Weights of a small transformer language model.
Size: 8 layers, width 320, MLP 832 SwiGLU.
MLP neurons of a small language model. Each row is named by its layer, matrix (down: output weights) and neuron, and shows model dimensions 224-319. Each number is 128 + 24 x the weight over its row's rms, rounded and kept within 0 to 255. A neuron's up and down rows have the sign that makes its largest values positive.
Before each neuron's rows, "fires before" lists the tokens most often just after its 100 highest values on Wikipedia text that the model never trained on.

fires before: "-", "|", "\n", " "
L5.down304 [138 134 121 112 124  81 113 100  94 106 175 164 161 160 110 133 132 101 172 148 111 169 156 134 120 102 159 169 112 144 112 125 115 133 122  75 113 116 194 151 177 134 113 102 140  95  93 101 143 147 144 105 118  96 112 150 162 116 134 149  98 108 118 137 109 135 121 116 138 111 152  71 149 153 112 121  98 142 128 131 132 100  68 152 117 109 150 133 157 177  94 144 116 109 134  96]

fires before: ".", ",", " and", " in", " with"
L5.down797 [123 124 116 122 117 147  99 138  97 119 117 130 130 130 140  85  93 114 154 102 161 175 125 138 151  86 145 113 138 109 170 150 132 121 148 143 126 167 129 147 151 109  96 108 128 128 134 157 106 133 111 151 134 172 127 143  76 127 118 134 146  96 127 121 161 120 141 113 117 115 144  98 138 104 141 119 120 139 130 137 109 117 125 139 173 161 117 136 135 124 113 133 130 110 133 123]

fires before: ",", " |", ".", ";", ")"
L5.down455 [138 118 105 122 107 109 105 146 110  88 130  95 100 139 121 138 124 120 164 129 147 133 152 170 141 127 147 146 171 159  96 130  96 132 159 160 142  92 123 131 130  99 141 156 125 148 112 130 109 124 157 135 113 139 109  85 160  92 144 113 115 118  86 131 156 158 190 142 133 162 140 102 176 149 161 112 138 108 180 129 134 127 135 124 140 113 110 131 165 123 145 101 136 134 158 133]

fires before: "0", ",", "5", "2", "4"
L5.down740 [173 114 161 132 111 150 149 143 119 138 126 142 136 150 130 135 146 164  97 151 134 165 141 125 127  99 164 141 121 106  83 119 145 117 107 109 125 112 116 161 174 104 144 172 127 115  95 113 122 138 119  99 150 138 172 118 120 103 127 107  89 106 125 132 153 105 113 124  98 122 121 148 126 157 129 106 119  92 123 106  94  81 120 103  77 105 106 114 112 127 124 129 142  98 131 158]

fires before: "0", "5", "&", "8", ".", "6"
L5.down590 [138  83 163 166 146  85 121  97  93  90 131  92 150 107 158 131 140 137 141 158 123 109 102 123 150 117 102 147 123 116 126 126 149 140 146 148 129 132 136 159 130 130 130 117 159 134  94 154 147 132 144 160 109 156 109 102  93 132 135 116  86 128 119  93 141 170 138 133  91 123 134 125 159 118 140 118 106  99 136  95 119 103 157 106 159 129 123 132 122  99 142 132 135 134 133 157]

fires before: " to"
L5.down200 [138 123 126 144 110 138 122 123 133 145 104 128 171 161  99 145 128 129 147 164  71 101 108  76 154 113 126 108 136 125 161 111 180 133 130 107 143 128 133 134 101  93 108 115 123 140  96 117 138 126 135 147 111 135 102 136 144 110 147 143 190 143 126 134 128  99 121 105 152 139 121 124 138 113 112 134 101 118 145 131 106 149 147 140 127 127 117 193 160 152 156 135 146 131  89  90]

fires before: " ", " the", " March", " December"
L5.down257 [119  98 104 127 132 129 109  92  68 147 153 153  96  87 133 105 134 138 127 109 127 141 144 114 160 111 128 176 131 102 131 118 165 182 144 150 106 138 134 161 116 149 176 130 100 122 159 131 135 124 128 149 168 133 133 162 109 126 134 173 110 161 169 133 131 119 158 155 108 119 127 105 172 132 109 123 111 176 164 141 109 137 167 106 144 163 126  99  99 121 130 124 134 148  84 178]

fires before: "6", "7", "9", "8", " ", "3"
L5.down648 [120 128 122 156 101 116 175  97  97 137  72 176 115 131 129 125 104 151 175 118 126 134 147 149 176 124 138 170 136 139 119 154  96 147 141 139 106 144 128 127 123 164 118 139 165 120  89 129 118 140 156 122 148 168 110 125 159 147 125 160 169 160 157 113 132 127 149 103 147 141 110 156 150 153 120 140 138 116 143 134 142 146  85 126 120 136 128 114 114 106 173 180 161 128  91 133]

fires before: " ", " the", " June", " July", " March"
L5.down136 [148 144 140 157 155 110 147 138 148 109 130  53 131 156 124 191 135 108 128 155 158 109 164 146 121 130  99 125 134 137 135  82 146 132 108 140 150 124 119 130 135  88 152 164 133 133 143 105 103 129 123 196 112 117 103 117 141 151 140 171  74 141 100 146 146 133 147 104 109 133 103 124 101 106 107  67 136 119 127 135 125 134 117 109 130 137 121 161 101 121 112 140 187 193 118 124]

fires before: "\n", " "
L5.down401 [138 132 122 103  84 143 143 128 150 148 146 138  95 101 112 121 133  99 172 147 124  65 151 151 141 137 133 182 127 125 119 157 129 150 131 157 133 128  91 127 126 134 103 138 134  83 119 124 147 131 124 132 162 135 164 126 124 153 125  98 101 109 136  86 107 128 143 131 156 119 118 108 103  90 143 136 160 122 175 151 129 104 127 141 134 112 124 107 136 158 146  78 148 118 134  95]

fires before: " that", " to", "5", " he", " the", "7"
L5.down592 [121 140 162 117 146 115 169 122 116 100 119 141 102 109 131 161 136 161 123 156 137  93 107 115 142  95 151 146 139 155 107 103 114 121 141  91  75 142 140  72 123 122 130 155 120 140 152 146 112 116 105 107 145 151 132 176 144 164 105 162 108 175 113 105 104  93 153 104  75 139 144 139 159 127 101 138 128 169 102 159 166 121 140 123 132 139 120 138 128 127 112 106 138 151  81 126]

fires before: ",", " the"
L5.down672 [120 164 120 183 114 106 121 112 131 108 116 140 144 119 124  98 142 161 140 159 126  88 156 118 120 146 113 140 131  88  97 156  88 120 151  97 138 123 112 118 126 132 155  87 112 175 150 167 139 167 141 108 122 145 134 149 126 127 111 131 134 112 118 155  65 162 117 139 152 121 144 144 108 157 113 154 124 114 164 111 149  86  59 104 115 125  99 127 160 106 123 148 135 137 100  77]

fires before: "7", "6", "8", "1", "4"
L5.down579 [139 149 116  97 120 140  96 140 128 125 140 136 143 120 111 163 104 148 105 102 113  97 122 118 112 112 136 143 125  90 147  99 114 114 102 131 112 117 110 157 121 169 113 109 128 101 112 141 146 148 122 120 159 108 117 138 132 113 146  90 136 173 131 138 159 120 164 131 126 101 149 107 134  97 165 119 101 100 110 121  82 100 141 124 110 123 122 133 136  68 120 145 161 176 150 146]

fires before: "0", "1", "2"
L5.down783 [100 128 143 127 140 148 110 120 118 114  76 171 139 110 112 134 142 137 119 121 134 136 143  96 132 130 154 129 140 109 143 109 110 175  89 131 137 187  57 159 158 151 112 126 126 155 162 156 153 121 170 136 205 112 114 126  80 160 142 178 141 116 120  98 139 120 118 161 160 113 124 102 129 140 157 152  80 116 120 128 135 126  97 118 119 138 193 127 136 170 136 146 140 110 145 151]

fires before: "1", "2", "3"
L5.down449 [149 114 168 105 119 141 150 116 137 131 135 164 103 136 141 129 143 108 108 146 135 131 166 115 113 177  93 144 151 112  94 151 146 127 107 151 158 105 121 119 105 147 111 106 128  95 129 159 115 107 124 121  79 151 115  76 108 119 135 123 159  94 106 149 130 145  98 119  96 139 161 138  92 131 116 141 142 146 105 135 132 149 112 165 111 121 122 122 170 119 121  89 130 106 111 109]

fires before: " that", " to", " he", " the", ","
L5.down390 [129 120  99 180 118 117  91 151 132 123 147 139 121 120 133 122 141  78 127 132 132 107 170 130 140 122 143 134 177 100  93 115 109 108 133 156 130 124 128 106 103 106 103 142 173 178 117 132 159 132  95 117 120 175 146 146 138 132 116  99 129 133 121 119 121  95 167 120 141 145 106 121 126 123 128 125 137 117 144 157 154 137 139 113 102 124 158 126 147 157 130 110 107 122 128 110]

fires before: "1", "2", "6", "4", " "
L5.down605 [124 116 118 149 140 160 159 124 139  92 110 114 136 113  76 104  91 124 132 124 131 116 113 100  92 118 115 147 123 135 129 182 102 116 135 140 150 149 150  85 158 147 140  97 118 129  99 127 112 131 110 129  98 154 109 135 138  81 140 109  97 164 109 105  92 141 126 112 131 148 167 148 101 158 140 151 130 121 143 144 115 123 103 139  88 105 129 127 116 118 120  72 120  97 116 111]

fires before: " a", " an", " (", " the", " is"
L5.down640 [172 114 114 126 110 114 113 122  82 162  94 122 118 118 126 104 127 166  66 139 155 133 145 169 124 137 102 169 122 143 156  98 145  97  82 206 130 120 111  76 137 112 140 129 121 159 124 105 176 137 116 125 167 142 135 181 114 134 154 110 108 150 151 151 143 149 143 110 119 143  81 161 100 150 124 125 123 164 178 140 168 116 138 106 134 137 134 150 159 100 166 161 127 103  73 139]

fires before: "|", "|---|---|---|---|---|", "|---|---|---|---|", "|---|---|---|---|---|---|", "|---|---|---|", "\n"
L5.down241 [134 155 131 124 107 133 129 131 131 139 138 153 133 182  81 122  98 109 148 121 152  85 141  99 143  81 158 168 140 140 110 152 109 114 121  71 119 157 139 170 148 107 123 128 100 183 118  59 128 118 134 141 156 156 133 155 161 130  95 109 179 144 182 106 125  89 140 119  96 144 145 132 102 117 104 166 103 175  97 176 115  90 118 106 141 129 137 108 100 100 136 125 114 120 104 110]

fires before: ",", " he"
L5.down540 [125 161 116 100 131 155  84 141 164 161 109 124 174 151 151 136 134 131 121 121 113 102 114 159 126 100 136 103 124 110 150  84 114 121 162 129  92 140 131  92 101 158  93 155  72 163 141 130 104 113 108 123  96  94 126 141  79 105  99 100 128 157 118 112 166 166 162 142 145 104 156 118 148 138 168 132 135 149 138 118 121 159 118 108 161 105 145 133 119 140 133 143 151 104 115 154]

fires before: "0"
L5.down190 [ 79 129 120  90  88 103 180 101  95 166 151 130 121 130 117 123 155 155 153 162 118  96 117 121 114 117 137 139 165 123 181  90 107 157 157 115 130 157 106 101 133 121 123 122 152 158 150 140 104 134 140 131 147 135 109  81  61 119  69 123 105 163 142 170  94 163 121 153 121  93 119 104 101 137 124 117 166 114 111 139 184 152 131  71  93  95 138 142 140 129 114 146 168 135 108  93]

fires before: "2", "1", "."
L5.down498 [101 137 118 122 140 122 137 138 171  96 109  99 122 137 134 126 126 125 141 151 148  90 131 124 153 101 148 115  98 155 127 130 116 145 121 144  96 146 133 112 152 131 158 109 115 113 160 104 110 107 123 159 145 122 141 177 162 140 102 128 140 156  96  88 160 126 121 120 149  66 111 172 137 107  92 124 125 124 144 163 127 113 126 142 146 164 125 126 115 146  63 119 114 122 144 157]

fires before: "9", "2", "1", "8", "0", "4"
L5.down161 [173 117 159 125 102 103 134 126 164 166 125 153  76 107 146  96 130 172  92 126 134 101 117 144 107 145  97  99 124 127 118 183 136 124 142 171 149  88 154 114 180 115 158 113 130 148 123 111 140 141 142  88 130 123 132 130 161 116 103 113 141 151  96 129  94 126 141 134 113 142 141 146 118 128  95 182 128 118 123 156  92 155 163 109 149  88 123 158 141 122  93 119 160 151 161 145]

fires before: "1", "2", " |", "4", "3", "6"
L5.down530 [118  92 114 148 126 146  98 101 151 117 128 161 132 140 122 149 121 114 121 140 128 122 133 122  79 100 100 122 120  77 147  65 143 148 138 158 143 151 158 121 129 112 147 140 145 126 126 134 148  57 111 114 123 128 147 117  75 156 186 135 145 122  99 118 102 190 142 143  89 104 146 163 109 172 122 107 162 115 108 100  83 100 106 157 108 115 158 130 134 146 158 108  91 151  91 129]

fires before: "-", "\n"
L5.down262 [144 120 116 109 114 117 137 114 108 134 125 113 108 123 102 112 141 110 168  96  92 137 158 102 118 165 129 156 140  95 135 145 156 126  86 106 119  99 185 169 127 141 105 143 148 105 136 131 171 108 120 137 153 127 137 137 147 115 119 133 145  83 124 142  88 114 144 152 153  93 117 124 144 117 141 131 128  82 148 158 108 125 149 116 137 120 163 132 176 142  95  88 121 123 110 112]

fires before: " ", " %", "–", " |", "yard", "1"
L5.down69 [117 108 126 125 109 152 155 125 138 157 144 141  98 129  82  80 110 137 100 125 139 169 152 134  98  76 114 128 165 122 135 146  93 124 111 109 132 103 147  76 147 111 142 139 116  99  97 132  86  97 162 142 150 166 118  85 123 140 103 124 115 100  96 107 133 133 119 110 119  97 206  59  95 164 116 114 143 152 120 124 135 169 150 133 142 122 111 154  67 129 127  71 111 114 168 122]

fires before: "6", "5", "7", "air", "4"
L5.down594 [126 132 107 159 152 145 127 103 122 132 150 146 156 154 193 124 124 105 141 136 144  95 133 103 119 105 110  93 133 165 132 129 104 141 142 149  94 127 146 100 163 118 134 116 142 147 149 122 144 168  99 118 113 144 167  99 122 113 140 120 135 148 120  97 129 128 100 163 111 150 161 101 170 121 107 109 138 124 134 132 132 129 115 120 110 135 109 107 130 141 112 113 164 146  77 107]

fires before: "0"
L5.down703 [139 142 123 149 131 149 100 136 120 117  95 130 130 120 108 166 117 128 114 119  71 134 112 142 120 135 128  92 180 132 168 131 100 101  97 137  93 138  90 110 114 160 121 159 162 122 182 105 118  85 118 169 114 115 104 150 108 138 122 134 135 181 125  69 133 176 147 155 107 151 127 154 116 126 129 139 114 126 116 104 137 100 148 103 156 113 154 137 178  85  99 141 136 124 124 124]

fires before: " \"", " "
L5.down325 [133 113 147 135 111 115 121 140 126 109 153 151 123 166 118 104  96 162 150 149 141 120 115 114 144 129 149 111 119 105  94 137 167  98 106 111 116 156 102 139 109 154 134 132 141 163 130 112 163 120 108 151 111 149 131 119 102 149 115 127 121 119 115 126 126 140 117 126 120 146  98  99 139 126 118 126 166 111 152 204 158 162 117 113 128 137 107 107  95 125 185 113 131 110 114 100]

fires before: " ", "1", "0", ",", "–", "7"
L5.down799 [136 174 120  97 154 142 133 193 118 165 118 148 135 118 114 130 111 105 138 147 168 140 121 117 117  82 130 152 103 135 125 135 137  98 140 189 138  98 136 130 131 132 136  96 159 138 130 128 151 135  94 143 149 138 101 150 116 129 112 177 126 143 156  78 163 151 162 107 153 100 121 100 144 142 174 133 126 129 126 124 111 122 122 127  71 157  98  96  78 129  85 109 102 185 143 119]

fires before: "1", "2", "3"
L5.down193 [ 91 138  99  75 136  97 100 129 127 173 143 162 163 127 106 154 160 134 124 114  92 148 174 164 128  74 102 115 135 115 109 125 183 153 153 119 119 170 114 157 110 109 142 143 113 151 112 127 167 115 120 106 109 129 124  67 101  77 121 105 140 103 124  96 107 129 110 100 117 153 137 105  78 112 104  96 138 174 122 161 106 137  86 169 149 143 158 107  80  98 135 132 135  89 145 157]

fires before: " ", " the"
L5.down426 [ 95 135  90 118 129 128 106 119 111 124 153 111 145 138 116 136 135  61 130 118 114 132 127 184 101 125 106 143 103 113 126 108 109 153 116 127 122 133 121 118 143 181 174 141 146 122 109 162 173 171 150 103 125 160  93 156 121 121 121 149 137 134 185 193 137 142 137 137 105 145  90  80 102 130 142 140 153 124  93 120 138  76 131 140 125 115 133 138 114 129 119 107 121 121 124 153]

fires before: "s", "1", "2"
L5.down796 [137 153 137 119 150 126 130 197 129 144  97 114 125 164 174 192  75  81 144 128 121 177 127 133 184 173 134 136  75 150 140 122 135 111 122 156 142 142  99 147 114 120 131 119 108 102  86 119 156 120 103 114 108 104 123 100 149 112 130 135 107 155 102 157 106 137  85  99 123 136 126 151 151 149 105 104 109 120 146 105 106 161 134 112  98 109  91 110 140  89  99  91 143 119 145  94]

fires before: " |", ",", " "
L5.down51 [118 119 105  90 102 125 143 145 121 100 177  73 101 133 105 119 201 121  74 138 114 175 153 170 128 103  91 108 155 167 141 110  94 111 119 119 148 109  84 125 151 136 162 107 143 119 164 102 140 162 108 130 151 172 133 108 127 174 153 154 130 118 128 124 112 134 137 112 117 118 174 110 145 129 132 129  93 141 143 147 116 140 109 127 124 106 133 119 137 129  94 165 114 140 161 116]

fires before: "9", "0", "7", "3", "8", "tr"
L5.down761 [101 139 150 110 101 142 136  84 117 111 110 106 122 113 143 130 187 148 115 165  87 143 106 112  96 108 132 109  97  98 129 102 102 137 140 137 164 109 139 121 160 149 124 108 151 182  97 142 131 128 135 127 106 135 111 131  85  80 166 134 107 131 128  84 115  97 136 117 113  92 103 139 106 161 143 144 137 120 116 131 106 134  86 135 140  99 152  76 131 121 101 145 149 100 134 130]

fires before: "s", ",", "–", ".", " season"
L5.down247 [162 134 106  89 151 100 135 152 110  64  91 123 142 121 134 102 126  86 180 111 148 168 121 134 121 149 146 130 114 114  98 114 102 144 118 118  98 117 141 108 108  97 134 137 131 129  97 135 145  87 123  91 143 134 161 133 129 117  99 195 108 117 169 112 161 128 120  97 153 109 131  94 176  99 107  94  92 161 127 109 109 147  90 136  91 161 133 129 116 120 169 123 126 151  99 138]

fires before: "-", "\n"
L5.down105 [127 116 116 122 177 125  84 147 138 184 135 113 127 103 176 130 128 115 152 145 114 141 116 133 115 132 158 128 139 144 114  91 125 121 162 143 138 149 109 136 116 160 116 101 120 125 137 118  97 152 123 119 175  98 126 123 112 148 124  53 168 119  93 165 124 157 146 158 133 142 140 124 146 152 115 101 119 121 122 109 118  90 106 125 112  92 160 125 142 172 143  98 122 129  76  88]

fires before: " by", " ", " in", " to", " with", "."
L5.down633 [110 101 120 112 112 145 123 132  96 155 103 146 101 135  92 131 126  93 136 142 133  94 156 105 128 116  74 115 165 148 146 121 154 138 154 185  93 187 129 119 187 117 150 119 147 179 131 146 123 143 142 132 106  90 132 103 132 138  91 138 155 183 112 128 123 119 163 152 143 112  98 126 139 110 118 158 150 144 141 172 121 173 122 157 147 135 108  89  94 112 148 138 148 114 145 120]

fires before: ",", " "
L5.down749 [149 142  79 100 145 104 117 163  82 111 114 141 146  84 107 136  82 138 116 104 149 130 140 140  95 125 140 164 151 123 144 133  91 108 124 126 137 147  88 117 105  93 134 128 104 154 109 127 112 140  59 105 141 125 110 114 132 131 108 116 154  78 156 142 151 134 120 129  92 134 146 146 176 116 132 173 185  85 132 128 134 109 140 116 111 100 130 113  96 120  71 144 107 111 128 119]